{"num_hidden_layers": 13, "hidden_act": "swiglu", "parallel_block": false, "init_std_qkv": 0.0255, "init_std_o": 0.0316, "init_std_down": 0.0364, "learning_rate": 0.00958, "warmup_steps": 312, "max_seq_len": 512, "train_tokens": 524100000}
MLP neurons of a small language model. Each row is named by its layer, matrix (gate and up: input weights) and neuron, and shows model dimensions 0-127. Each number is 500 + 40 x the weight over its row's rms, rounded and kept within 0 to 999. Numbers have three digits each. A neuron's up and down rows have the sign that makes its largest values positive.
A block is one neuron, or neurons of one layer that tend to fire together. After each block is what it responds to, as a language model described it from the Wikipedia text at the highest values.

L7.gate123:528440527507483515483598415499489510469493507524489481462529433544472488580448540516503453476485537528553463585429490437487579480481523458517537517530492465492560558560474463490471556425505424510485513524437534519454523536528535464508547490462457483485543496519536511500464576553453535425534486528482456480554510502478427496460482535526446493415502506520399436443598557536508489532483
L7.up123:490456488507585471438543465485495525517500474505491476461535455529535521456572563490452556504384538440500482442431511430542427526520515579575476542496487455509524536472444528489512458629523424462425520430527496496457502511456586520460478493520473472526475416460522525522530517561465490523516452524510469481527478569504496484518564595428496487584420505505498452479460554490458551534521
L7.gate165:492494455582464492452498530502525521529489495485456496533416500438459497560492480539442503489544548466463507561487534421444519458492507526490518519541450445512566536434487447484512517530514460507530496500491518495406570472519525428471499530480438454485433538498571459558447535510465493500503496583517479510482521492502387497480458530503425486520467475585454412431563517473498562527491
L7.up165:562537537517533502471558509475538453456583524490543497460592498584474466495542523471454533476498542450525574458516510471553493475506530488430523440537566520460512532427447468505462466422429466566442539573474510455467451482448542498489472432508470508544462465449474544519499471500443510477491489519497487476478477563515477474515486504559484489557556514458487474526517510469512534511524
L7.gate679:552496474473528478476543495461435614498492504494534548481474499529548496459519524455531474533497510479528529441444579502471533486530496524543463546523457440449481501487474531574497478533507507475533522443496459500427479597554501558499433493463441480507478468527452501489478488523500560538506419534499499478533530535559534507507546510496552480449473509575432477466515525469441518494478
L7.up679:589497473487526568502472441669465522470519473461520544536436483511466503529491501554510538468495495488517474520526495520457540502527467518518534474505482433468465547515536502529379546513609487429429469469510485491468453488497542477469487513534437509470553457460583478516508478527443549511504486546498509553496548487525484507469510523493479544395513477580481540533489489461515561521489
L7.gate872:482492496518549446433593489480504507461437506453575509477514567501502485476572524498466523521564486476594474507504541449451466493529502518440488448567476476517495510537457496533481512540505451537542490517453468464520493458556486472481528502468510535451503521524525475576561533450549515491530385462447441513503511489529473528531473634537481427435498478518471469488569475532511505549563
L7.up872:492432498536563470510507470489494540427488465475421600440534451535544493573506492459508541465501507524503457572453525452403540452398532567529573474539559458491546565528500444473422455443481468527490473511438512469434567455491529517484483492541523451488501524476513460519424518479469514538456498550503484529538510550513527496482490545486481527521462478502481561460466521511536504532523
Sentence-subject surnames

L7.gate336:472486520498408549549450532518486420515425517488496493547542474457488495587569459475497500456488486452570525507488448585474485468525553462518452475453526489479502516487628481557491507491465469523524489410504521441443463551505475449491480514518454522525448542580474529469445553545552474541585518538484474502535479469501452491499501505518455523485475514562538490489484559476476551505584
L7.up336:492515500471466458499472552598491551505539511483467517488539462502540497521477547453522533511488506439488501489439482533554504511568514524529522495476482569513527435482505525502522577500432516508545490462578478562478473537550494525480477582446426534445530548500483381525417479516425584550443494489567537483505497519495564488530498571468514456541485500409551463501518579560533498537522
L7.gate447:511496530417484448534552522522497500516565496544525458505529501543474469568500493459487460522485503518534530454422551513500516504436556456477499556506420554469436488499555486512472529436511516421560556544522510432527499480476568521498459450522458512505501510440523442460450524412470553533515401483383465560554533522496429475606547499563563476462465546489511500487520471417470522480505
L7.up447:501520533461460467503459559477457571497539539443446506486489460491548552492568535477511492488522468429501533543439476525555481513448477532479506521504563513513502490429477507535435578497529486432466544488479458524529496456535465460513534467496474470483464548470371474498444520493471463476528510530580532469473584502475505540489523569545440484516511565512464489504455472513536476448493
L7.gate598:440554461522426525523573437498478527485493443518496473559469545481535476587557468423493518489473499468441505482462553572549504583483560488529576595517489521501532479531566482510476451494498450551451473529553454442558465467493465434520509571477465454484451576570462402467495477552494492603571460518522500479516480521525453435508471480577456478470531465469506491469521472456528509509471
L7.up598:486485516485544500465570511546436460518533469511462506474499534514498459533533499487488538447505463454432463471442540466502508482458579487445512538507546485543419459525578566547511501479434475508573437540530414470490462537485493593516516541508492536463465488445474489484483527545444467491529520472535516510475550426477511481489468551489521514502503538483554478505514564494519550429460
L7.gate797:509447524536474481549540510490468484462441463518523586492584473545517534438443488518482530547537579441500537480458518498455519506500480612502488470500479431491436446519541522528552444439530467539548506461581537446500500452494531499491512515562529456530491545514458486513545549584574570503476475494560537503498484476563493512475607503439543437469537510441502466427420449474527522457565
L7.up797:499501522498546545599465499469509567490448475462421447482532485533538497566522560465481519473440510420519471509486541528416531569518521511507464495428552422477495517485539499538527521573489491516493508449512475459503475482488536508530543519484527434420473496422521524553442537471486508505534475502538460565442549481517489468467426499472543423464522543447393431504551542424496521492546
Mid-word pieces, section breaks

L3.gate399:524516524410466502504542440503483546507498519558498476429417466440444511491475569432480445503487511429513516503457555485461556418516598474499492457528443528607517441545501476512532461506481561500509470430467544517469500505484530530513521538494513457490462531426561537536501476453484543539525478492566547446525530485429497535440480487549444445512578476522453536429493537471569514531454
L3.up399:541539494548432474447494420536495476451451559441460474551499514461482561530531474452520487486465441563453488492520524427491560467534483483471523484472506496466557540512469512531490447525498507496527588438518544524472499448444428558462465452454504501521504500440544467545544526443456455507521443481531436452459532432514533542480484471509587588519547451484477556516554533486485478569510
L3.gate474:514538477428466568405537480519468501496496537484487483514501454486485391514469503515525451523560528535519528542450545535558585528559501496550467449444491430417556541511465499468458453489516467517567561492494497465418562466557503511489557517484502482550528440482549478520532568503498494508508563485518540531513510525474489563467419496483534583425426533560440475460563556543463486522521
L3.up474:527502520470473468508511503492420506444536526551496556452439519572439455437564487543452567527527522488440465566516439463428450534485468493533487497463546482535540491476562482559519547502503475452531474517525557543419483591558478503510471525562537485423441466478567413507446486475475580540515506526474488553506552472486529449475524531560562467528515493516514472527524502472471548492520
L3.gate498:524544551428488492485536513488515567484477521518446508465525469507456476547579496504489456477470550488512522576493485477478512539494508460513463491559515440527483516461477519573447509447511522565500532481454465446436480470498529508560419490481507392463533484485528493542468559508488476541564495597469528448544522454549501519419475527447525476508565524511409518451538551457474600576540
L3.up498:547536524519541480449474505541441496472533500510545483490468534500409457480556465495472495521529443473474524557418511467507541421457481576528531552482469440486514506503536489501537529489489494533454503452549449467426553546484571492548466482549580484487578479480585400455421531414464527434500465566427522476550565485508575482465455544466463497452483487572448398460546526521465555524489
L3.gate616:458543495457458485534501476491546544473516437496596479517487509563444476436476496513433467544465560483500459575502572504505437496541561481475391523457465460516496551485494473590439487493529522569515489422518556511435465573515422511492520515516400413459520441414494523554591481554453471501525488528452497510535516488461534578493510566506410512520494555545527451470490459475482463458534
L3.up616:519492542460454473555453429481502538465469427526435431530536457527484453561510459547509564474451522463527491492489504474538410461467514476507440490489524461487534538501494432510501590515484505463458493501454543536468506499576498471521483544453481552452526498470477514597478408469528552464521541520434403502540548491583485495491539496531563461424472529515413516536478540509542499508474
L3.gate733:511497438445505498501555442506476488485504495518483467520539446528408452542557525434485466468495557473504521576506514542525519494520541539481499534498486497513562465475487444430551477494454525510503431486536516470504452502471482544520481575517504531524544472512468486554506476536529469508536454529455553451482504488466529418478525520537508459427531533497492495445472575520480530509590
L3.up733:485465518420467554476553498547493471523517532469447529501472481481513492509480488567565464507522524491491446546532400471514529468494515469525469546516492459511519489522480569539481534440469476542546527502511516502452471496545493486446483562597502420431418509466403475520534529480612524519505447559568502423498561505480489467458489443519498537543469543505502473546590499479422523553515
L3.gate876:499499484429548528493526432561460510499503492523507550537444560503512503437462497596484474451497539474466494535483498471476525441492530495560404482579515535419512573489490487528486545490505516509506561455486621424492562484510469461560522501523496482422470460449487552563456495439542441517536508479496499454532531461428462487468485456471533475422511520543436465517496511519504510577469
L3.up876:541541531493525514493471466511502574474533478551535446464467466447492508480500540487522494546527478497464572494495497482484461547486439493498481496538477496497531536506487397472462552535484502529545483449514452435452499493508525463446566478475471487502524474464575504416540485475446459546432547538428481524521565464449532498543505528429525455553580558524413490427504575516502604496542
L3.gate907:433524453437478488461493494484486454466428526505493589498547483506541572468492513448529462446474536517469555540481475394456552445505560531560565491469540508470516466507512453557515547555500539506564453477512534410506536517525518515449533493466501469448466403503472479543518532488524466485494416474498463462529590505517513482453443550529539499491409466494411489510583507525498497483519
L3.up907:501482475505489517485508442480547517481473479524552465426508483483463467443519524551444538548474556471512494533453516455443523551475479435506561461547496440417461551480494468478556471484493492487447527409477486500493495527533509424482488558451614503492544547514528500448485570527520483410475438497464506511519536483525462451442451519471432543535590487566519506529522524498456575545478
L3.gate926:488488433503543451485495507527480498425458596510451511535485458473471491471461555478501411434482480417507547507513519491512497509476547441502435492567469468441579539449505533485501453506491465482493482478527473358403533534505504407473534521457452458476453509496441505520521511472502511576560378599495537458498423406422463450391499428584543524488497497458445428462543546530483554449556
L3.up926:511536602598513518456481501519486428465515509446456490460519501488504500454537500423553527570508595568518494524483505467526478409491485492512509472508448454504494448553522538513456443519426546449449488486482512490443512500471499554525516512497552472488502490523460498434514437507473415581495468495542522467494473505474549467498529543489468528547478567516472488520508558451504461511430
Repeated name endings

L4.gate874:496438467460403527509526557482530476416421538503471493513473528484443516481494481549439480519530489484478486442475527503410485519459586523428510495453430450443473523489483471475506535565545497533514500501540463527553510507499546461530436542515418524480509537534527435475482463599549543602532472539485527491511506514556497544409427460500441533495518504531498500467530560538430520511443
L4.up874:532475481526502475569535482473509541509522478469534510473602566511492512451467456468465510497501557500580491478431503454477418549473565491494444353470504464475533516474435514613491494551411493499459480469492541412502550538476522506514485519496451451491559500347492469566498500535480489563515488505496469477506467436471512540521515496512446486458510445534484505490540479480446471445483
L4.gate968:442434468463410497567497501463476530438525411505504512443529504556508428453466529444512511504480506434536486545504493495437449482485514533524450453494471521486515478448510482566502504452543458492479514480479450571586445463491432473516469519475486533530492418476425496537492493528469495597539396462471510469500466476517507596500519502522559516456434539494463508445508554538512482570513
L4.up968:454527435534487420494475436531532498558463439532491444500458509557458523488573426503499507390478563495465498563460488490430468541438501482531487454516563509517438463475543526569451486434534487443526467547453503474523501470511591513514532501477533472410518553530489555518461453568479522512509531465516455524510503489528529521482510512424482497529466430451542471497505537481492503492527
Partitive and selection words

L4.gate549:519515504460532471463524455534503461505511493517515563488471483418464482461486493561554549499481535487486508482486469380524488554489532491579517480550533419535537490522479480519513570440517553540519541508489515533419581476456496577461527520490469512577495445470516534477497562532534539505499481492573513423523530565472507540531488528497478495512488481492460481507446536546473510531476
L4.up549:423546435507473464500482415530519419495446469517512460465435508553484526464481483558552519505530493432500509508521485497469464538486482533537514561566480444506471493470500428466452564500467487484479543428512526522443500551480539544543577513489499509491462516456480489513436517535393429534539444565500442475553510506490556461519512496582479456519524520592456471562432594477564523491525
L4.gate674:558459510495578510458530478555516565524477499633544514503515522470470472470510562530492395546467504479482500520476524430496398594517504513521521501518507433563537535550508496524493519485523535542431544453475461471444549499478550464456448525526425437496513486471557510546440514470475453527522411486409548409535536483421491473466504564528555548534496507520419501464510592526491556517536
L4.up674:466523523486439491485519442544465492442521515506523548479500510542465446489532515476483549414441538425543470484542540493488547441504505488538465501602489489511456545468466500506518511476472428526512489527468500438403539530574493511560448471500480457447479436470460510501541517491442560492479478479441482538515513450487439476476564529444485543563487466549455423519536533502481541502498
Repeated surname mentions

L3.gate74:485521540458526519524499475492437455455508419587532498466472540490417528478491513534493463470592510480497544570502498461441492577498522532514470406461469554442465476514465465450466435511558527515407535507531524468522471540523429457457514520545469429462523443452542504471491453477498488547495471547480436506515466514463505485411486537500486478550449534532481430549439485503475472454542
L3.up74:477461472495482495494455565535483522507417557470536474506444499487509523465464454545522427477499501478485523489543521518562507497537485486601545431435516539512550508508490490535547486518411507472496478467576401542515432557560508432517461511502441463363543492536511512436452433465441531483457448485479472498476460554549472483482505478486491449508463465508496565536520501519534515532482
L3.gate99:480499545464512502508513493494481469499589421597573539552481580460526445566500458405486528508480537469543532482442481557521498510502500449554488567497506495541511506470533411513423446510532467582503459535429481411500438555583458419514565527534543430588463493434506494544508464379448482564454416519466588390464532562494474550496557449470554427545533544523506446445514556516532510443523
L3.up99:522482449475474517532451517467496528508513451553472503557451584484477470541500494563423536451511515581491531431484484467453589453510430482496469517476512526453520515515523506554528500477535545552453482578487552548478456397536531503382523547448543465483531580530547529504494527481526507545468468440499528431460567488496526551507537477485477521464491474514462491520509567498454501506511
L3.gate134:450576449464432447517560450453494509518553497549494551509464517449496496508497435485461485514476559526489486485517543498474435495508569486449503447460441485454532484477573465494421472496476476565475415482491465507558451494513464509571499533462553462480429498528500522548547535508444529506464454522479485536530447532502490540460430452497519471528518547569449471510542500538474474558562
L3.up134:469468475500439513486537515474487492584510416477474511604529574536460536453460441561529457559481470511473542433588488421504485501500459512526519570467492489504488556471505508418570475485520425533541521474411443504496510511431508457470461516430526474494511495532520471506519537514502542499510523506543451517484464480490510473439536457545445427490519490489494490516495501438406459503485
L3.gate250:548480442504417596482583493531433460487534547513517525492513556515522533441401507492563557500510471464452492600468476495452470490479536538446456489402477484554506459532423469450477543461491506476488581449532458497446516517521560391518496469509463477516474471501507474539501427469501492448460428471463487472552539594451518446490527559592403538437495442522527515515506419492476492516491
L3.up250:463581521539455502524480516475516469450487529537425489471583514511454557469539428477553487478567474490399415521525480489448491453464499469458459513491498562447529581480473478474503558522534522466480496523529522533566467553477488496497459443460458457473491467532541534465529502477456477500525459560486504470504512502508499581560499503530488503515571499529487579489473472499449452482521
L3.gate345:501476479463444492501467549531534451475417555528439488489577495484567547448557540514512471538514514499487530533535440495471567549514423528457491534517501514450540471475467491477480489486530461538532524472480440544539502497532524501475502500496469505539554534610479509518493448461462437470468487504536577579587500486499489502522506469541441435454519542408517542489497491531514533534562
L3.up345:447503509515513493489479538552468561516468457443502547389493529546584505535516449442510486542467489504512502498564521490453492473515507463584533602484468498540424484470533483492492502490497540492533505554468513497471491493531479472531492464443561488483502519485486458521527473530537600471463520374554485488511525482465439548524549456444518506461470532467461430487552508502556449505452
L3.gate564:528533503531601446496486545567449518542502462439444490427445525449472496524474486465448517534532473458549489491526507568575490488441462457424436491460553456502476511500559466561538529477477497513479476556477498457472540487489526484449498537501471494525440477501525488593493555507489505532508396566577503482541486520467462456519511530482468499493567530469504475477506482522471408489494
L3.up564:589539501506510532514475502489514473441518441557458498498534549494511462566501468482517416494457431530508503483525512474522468490592505438482529478550539514539533456444493479517479494496468455527548407459528540488474537480539430501468554508531512543519550514496499491592470487488446499523530585436401455444529446474463523499455520512449492447474506557467495479475510491527597528432542
L3.gate575:494562554458530537503492569474518449505486583462475548465480502522503472524509377417495457506484529515517540515503533552584518452520488485450494532443523486467500461439481446532495499591502485556486540490488529469562410547568427529588551574559480383534458443583528424518514514490469496470485503537539463450555502468456508481475486508565527530544502473507417502492456478492528527465539
L3.up575:531559501574510576604475476444496457513477538527506407453576496484437581514613463509520455469501480523504429519482506444511495535455429552490499525491514483467605464459527499488520485519515453566495509455542516478503531529484542479484434479548428519452515494526553447566421518567499478550543491540498462571504523505573466461449447482490568550502512500440485564513438490528489476541498
L3.gate710:471471535436459487547551541512492502441512410577497489502550507455484500507545462501388513489410504466530576513516559532460451540487495421505424527489491438471484507473481543494469499495465530512545516513540512478477479480530503473560542449517599492507494499438499537546487446591484482545571424423506449524540422511478518493473574471563495511545516516486607486465516551492461494408556
L3.up710:501404499469516522510540541517523524537426468502463484475460477473519487480508416499513543494490554463471501466493519497481485540463552519432500478452541469515551494499529477516610528427489472466475529449542538512504534512508512517478490472504546555468444548509490534525442444502499429461506421470473446456493490472544504500465473494547489536569464475462450466507514510527502498449475
Quantifier and existential function words

L3.gate5:479489505496382431554490497466433532421391516451541543473510465436506533518510485502520495537470481536428444512494457473497499444527457465507579477458492577485501500500537500422505507483503516569451575493500503524534538476542525517526498524477529484525488495531455502567576545493545463501486472533552494456492484490456475438507559487544483451449551483483487546531423572505574410523527
L3.up5:465364477503505505493452521513485516508448488449527447462514471502529499575465477587563510491467483460503542508521535449494473506490494509470476449491448488532461486458474496476543458469494521479541546483461519474498449548454516498553458492525474492545539481503434465534484408427457495415507481483543470528546542502520491438502477421587442519486536526478448539541502514574482448532493
L3.gate144:488474481500458585475475586511446510409450515510488482616487439519399526510508508469396463547527483485543559489514588562521466459538543485478561568500478527463502414411497464476476471530561434540490516539517473477500484505438472479446536502531546473477492499515544584491529495547471474445492504503491487552518535561466508507532471496502452496480538534498536456554492548447472500464555
L3.up144:453553471511541498465507523436504505486457460555444514476503488483555536504515545533490585520455489476508490505526472422440511504453422460493522556516523549498460539522501576457490489464485507484477543458547469512539520508416489469493484560537453490458392535538566524562513489446508488475439547531517564518433518570524501584493423503525451576512528513473530460465531474534463445479565
L3.gate308:484491447489464547486501520477495502505483544459422433537470507502536476554512555507489440494443525480560506474474498509528455450398452494442524430544500504470522535484585512421503483458502475470511516475500465548500496389468544504496506538456458455546545581541506531526484451496427528515479515463535482522529508499501498498564461475472443474516468547511432499484478467456562498512533
L3.up308:546493400503550466610495491428552535490468497480506542516468568524481556527563499480527482497502512502611480431550456525487425483565480488508456463492515501586514506490510477578495470535540410447557507468515560537529510530507464515481498505486532490452511454464538472516457522495542478428550481455527482572499563505505570568442488563539464465512478487507535496565470504505473461457497
L3.gate354:603475567531476462478545493508523525513437512445540457457481526481535413495512487506436555474448493503538501439531489502479531536456470505529525480550557519525536485508476461497511457489470452507566477469520458491472472505496538421466550553460499484544487432469440478598546527542466532520517457510534501458593441532525493469480536437484485526480473577453434494470458593466521461467456
L3.up354:462512544495507504496493474579516497580508530499541507578466486496458549579512457544473504503504546587544523594510523464508442483534471493516515508542489505528513442479477515519480513426510500532478463451444493490513484583489510493558532506495561497487468482453494514533446474487523524445534502493516528519515447566536525498569539554490458483520444572485457468542473479474511515573607
L3.gate522:387447462559451472535470495487476527470447515587474428521511510467519518439412514493430524495502436514477520457449548469549467518491427555450512476485500480483531417496437438508486512486447495542523526462494514533482512492468507516484441455504517455524488495461457452484533448542506486549462501458522523467541498480565408359569560368594473472473509514480563534496481591441479508430494
L3.up522:501457559517488509497507564437541511536516503401462528504428490505534475476517486500466516556444490526470491492491479496474466482457479505537529483438527468529547502515493541514509408504530481482579547499514430551575486496509484545543473542483496509537497524556525484500442464497445557520545531548509449610481470536525500460491464517506482491495563549451473506445556507554537433537536
L3.gate637:577568511518512526486490539516463568455441443495518522531553516456506488475442489505492491447439525390539582478458525481538478497504521513486545476493568511476519478572525467537544499466499490577527473493467439524477523587495497494573477506452497470558413455479519460475529453566476443524482483499481478482557488470470420453457507453481524347451550507458503434404555565483541530517527
L3.up637:527466417513461465445569566497486498576569524503477472464474519524423472510473490497489456457443501539449522430395509512469562509502455503491452431481449521493554482499430587464519487511495510536537523458552457432477472532437521459506482571425461606625534548495497505497490486547579453569551479594575538461487454514567471487471527432494511537530519563479482505479486500514445416503480
L3.gate879:478460546466480499492502528553490473389476479537454496538488513517504545462516505403467501549413489464476523465535508487491459481456499590467532493526473493541521479517550470469518527450544444504530468525511419488460531570518495549499470490488518436473479486470463480509507446586464464454498502520493503551536457500513472456490547493501445513445483519482482475546512556570574514419504
L3.up879:501423443521489498502506484426407473544511495448558469527529500497581439519483444464447477561523449505462469483497499474503480480530477518492462546524497507415451508575518516523446478467484537478531579470531501495510569449422527401563475431463552554484530477588563474458410498520441499506497481483505494452500553578570512463537482450503490526471525538470491534438593538458504513525466
L3.gate1019:472448533419490502536523477503462445443415495506592494541496579463501592420483637543483469487429544462526578499497499476498461492560547479511528476514497500493419410413472502504501469497464465544532471429558453554496509485443453478477469511443513464531499499532493501599530545539500484470534511551609470443540487493508453506456549498514490462471524510448495466504466535511482483510589
L3.up1019:526475487491523459592605564571502488455577539437526493517454453579547465481460477473481497522540494522551513478495466457453468482499465556476469453483474474522473454491475488470544542533471489450556448523497460455475494493464459516500500507475494475521440480420471567476419460525497504468495513514469549490499574537524450479489534377497489498557490514506518500511458464491518500511523
Foreign-name word pieces

L7.gate21:475472561492470384537541534510458469462467504543555452508440545482484457490507479384416443491503454503505516489496523537484529452599477477570465512473540464497523391471502525460450503534484522569490579474504511457561482551453529466543482516543409479494478487548578527555512508560517498530421443505481435487576494483549475442543564498499456463550451527516499464430446548520483448552556
L7.up21:572518494504536469523591440525472540499509426477455510559483505502467556503528508452457515446520464581421478516501499498576509551465503498488544493493530499606480481483505492481510528529498501464501530518567476551568469437467504453484512485488526474487523490582519516495519530531489499572495489424600496568546452491528487566458514500460507499509542512551530441497488451430452467499471
L7.gate134:475480441509511462609555459528485560448485422580502545506509501384407524533543498472498490509486542528489531509552504537508524439495429476505432467430491531573491530469506508465449491527549479496526420473471455469487516468500503472516519527452499437501511568550526498519475521530487501525500486485530526482550522582496515415459459533554464485507462491545499491438519526458537489557537
L7.up134:497496563437508499537492465629462483575488512537486490549495499503505536468492480491490504509528514509433549465504532529564542523419435448433543456490547593461533576483435501490473466439474488491511544538493520468521446462521547530524465501473497432514464468470442530495593475458497513484492462572569487543474481498516541485529430520442433545475441622461455488511546501496464492460483
L7.gate154:552558556484524442587481524485469507544544512517448507557500455537537397495503508447427455484488535542507553421551471507534501480489513473505505548516478522474460476425541477444508516406473541547567461467471417488532483485492502434476493510541446476561537464510546465496570515449432464532521444504481523547537468498517510471487510538495515559447542533544522440486446522487390514530448
L7.up154:478562517460535511468458465493628524484475500503442450526525470532533504500511546506510515481428496499509534470506475462480554473438511508477581489475584574543457500507477600462439493514513449456415586520492529450483507549521521466534541482433483528479459465518487485486462454405502546567435421499504485461517482521545489462461550506545469485480500540513431497480527503498511557470489
L7.gate238:512520569468476567436521505532492508561459381639476529490518519494476512527515520459543395508495598479507592543426494542398542524487547510503473549491471509570479461516531466521398522450500454563530526520485513457540464513553434459513492511487515475559457475436515463502517556533433507504462439482488560456533478505476473532467541516492434442534428454497479501477502539541612466455467
L7.up238:544458484476609464442485549536513524519521481466553460470512529410538517477463484462436480556605523456501502524429509527469473568568432431511477472570419458440449450535492519528490457431507506520529456611465534477511471431449498457491524487494461481516506474454473597583505518516461457483479508534478485528493492445554467533464434426503452506479461574431466478495566561453501510495504
Infobox and table delimiters